MLP neurons of a small language model. Each row is named by its layer, matrix (up: input weights; down: output weights) and neuron, and shows model dimensions 32-127. Each number is 500 + 50 x the weight over its row's rms, rounded and kept within 0 to 999. Numbers have three digits each.
After each neuron's rows, "fires on" lists the tokens most often at its 100 highest values on Wikipedia text that the model never trained on. A number after a token or word is its count.

L14.up428:516515487501426436617508553577587502451435504510552536535483477511529528495523542457504418502528646459456571534429512467469523529514472438559520509493475584471428484510442523535449504517479555407503464539454503497566540438593468454510560502547464463489527469425430529495497433415522475443
L14.down428:542511468496510465431484521456457615439519542539504465557583545462453472427566472548486401510507458538584499527515452529489499478482520507465512470489504551531493546553613506555524505556485517457514444472507510482467500498584480509481505624460579517547584520548439493482521487533586504572
fires on: "M" 25, "Mar" 13, "J" 12, "with " 7, "." 7, "E" 6

L14.up1092:546450514511442487531529520535557492414488533515499505458526558525479500535499563502533496588497583557383553589571511433577517503478521512505491510598508525454435468540465553529516499514480453472495495457449560510525554503477495477471489484459497508391623523498522466579519496455565606464
L14.down1092:513478414502418514528513465494572582502513470539418601431562423519473380455453511470462490447555494552554449440453580524477497457551533454476466457520409472530439500468448561478501471534510523553467545519506514571543570527462460576516427490505380490453542473528429559423498446475484481467
fires on: "m" 32, "M" 6, "F" 6, "Ph" 4, "Wom" 4, "m " 4

L14.up372:526461463498483530704507407557510507452514550432478524477448541467592530462539514476526477515516556541478473551596481460559634517461520394467496444535519510440418374534451483507440464560518513501449507499520504418540624491447560470515506429495437465534523406521458463528470473411483474407
L14.down372:389554504469344482509510528471466485468415534563493497558536487518522505431433445514459458473547478576505571464404518492451549443563474543438492486566507402483534480555482445588566394446505424500512459527505437477406420496514525560450620531574574532510523500529463486544533471500520433553
fires on: "M" 44, "ti" 5, "offic" 4

L13.up1110:505512484540419373568629546535561470530580446499454537490512528431444503437445506429558475574566520570461502471526529440587589550414536446464460562508552536548467555498610560610514527477523524412502509508437436584563471525467524575462556515516506510530549531554531462571479543565517547470
L13.down1110:517545512445565511545582533513576519458468524425541485557503544475428442482561474522506521471502501469517472489593543490502434557426530492420425515604455667482433529491506457519565482531417554535481584490488484498568392525515455542504531510579470472483553553563507542475440518562510447486
fires on: "of " 22, "during " 15, "in " 15, "| " 8, "by " 7, ": " 6

L7.up997:529542582473466530465625513523442596521543411535584600446548487493498444528532470568470585566539405437441502500487532552455474569336533548526472498445514403547476534520524543492551498509514412608542452362450492535423433667430481492415497481494579619552449497537423532525560539459545599535
L7.down997:410528436506519495484560557447510533546466539435411434539521487516462489506486555532513415520456539420431395536442484544511495515546492445531504513537460434521535540488558453451467515477501419516498535514528473604537562490527541601520538493581483417453463450535461507517477504495433457509
fires on: ", " 40, "op" 13, "of " 4

L14.up513:547542502563471532451414377533492457463525524486491472570553602515484461593444547470605495503505473451585459510517533451454471523523431455528488450523534522446441448543486495418563505491498480525445548448511444485511528473431588455480508365457536503520469476486441525489464502444451478443
L14.down513:447512564582512499530500533451541531527528531535491491574462485579525522505501513421561478561537456408470506452448466478440484534475507520475512524558475426519547513545541492477447572541528625609617550477468487591457464520484505491573539525527514544486436542561494503482563536528557536496
fires on: "D" 28, "S" 14, "re" 9, "M" 8, "A" 5

L13.up1342:394453453599461493452561597533547512536494470488541449529464491424499499517446451522486471540423404477477443547517578504448500474500485537486522462587486540438548504466395505522529505465523485487546478450483486452436533571430571549530588550552480491497442610523630450450455500553546601587
L13.down1342:556441498502428537440637495433524519510424564494536454467480469468466537522557493523477436515482522476545536498499568543630508477516518510535587489558541593571517533444447536444491540503486476494451513476491567535538538519488554497564423497562553544569468438561463523510498548495531592497
fires on: "born " 46, "| " 13, "(" 5, ". " 5

L13.up826:492421481569509446517556445548428532524548507483468498518513527478563554432528400431393445649499457520528498489504515460511500541495486469528499536480541467508516455466498486618532562515461491527505454460468473512551510531572505556508613485491537550534418463583520422402547590513494593587
L13.down826:537600480427543503516440588572554458573397425520411490461481553537449441470408496522524559581366506528499532459467513483492530524593523467536559555545555484538505471520539491541512521532531451468533504505579544518466485468534490475418569490456506547443523439488475542551435573448440582526
fires on: "| " 59, "," 13, "-" 10

L14.up1200:518530562434606503523636538491465511468602547488499519452490507453557533530512507532521471501396428529479540510555506461459490572525458508488509567441440534608493532498431514602537442495503538560472426566535487608454459506449538589488677475407536466523500489483488494429455543507545578494
L14.down1200:504491555495456410645563527487553527608429509568541528496463448501529568569547471542529469493497548513568516491548570469470496492527446533560581561445444529429490529588479544516544508458493543558517476496527499494557570520408507491494554474550507478535568447488433494504444444525558499461
fires on: "(" 25, "| " 17, "became " 10, "Histor" 6, "in" 6, "Con" 4

L13.up592:485629516527444535510539423437513510430601490470432599474454470534534521527454612551463463524486607533555553548507476497448537533539454515498538543492432431386478432569491549574443468528610603525501426546425452504507548468471512479561515500521431579512586463523470537583506472500512538538
L13.down592:540503410483454490572567491423581523501464450455519361562474557465480454472497548563456562438560534538522560570428536483534598470505522414469497455587497543508519522505488526538505506505578479448579446456470501507635434486420562572470502431484534539465500487530508552470462490512518545475
fires on: "N" 35, "M" 22, "inter" 14, "amm" 4, "si" 4

L7.up108:466442505650512420530602462511471497542508450452435458500613491525441526461509475418486455450438437468482459613489485445541594544482483401480523464483563475484476447475487479580451501550489511534540533493370445489532539543451518485512487512475437501457442492530546461538459428495597504456
L7.down108:496492450532427523551562464530558480431583616525507502534450514446492390497442512497441532449447522482415552420521471499487444482545472404543490555464480456478521530468593522522577510441573531470486513461428491515526591473449477420537477519412534528540470468571562522462526517512550484539
fires on: "-" 46, "am " 6, "on" 6, "av" 4, "all" 4, "–" 4

L7.up1265:484585554457576544498533474446519493529519419503494511543461544468536536482493495493450520528407388493521515483479520554483521588417497523512515524473582426501496478609528522491482454507445405448569450501556470527591461501341542490457485527520492504513513538548550539518511535452549482603
L7.down1265:538477431526598433564460659527556467581522487441519525447489528482514486371502490570521455516505480485434458466536499580506554511522434482521568519453549460543553541476522612520457465539461621471551476533542481479481476405534491513415528493559447454449519390481484535517522546570436527394
fires on: ", " 44, "from " 10, "in " 7, "had " 4, "of " 4, "ra" 4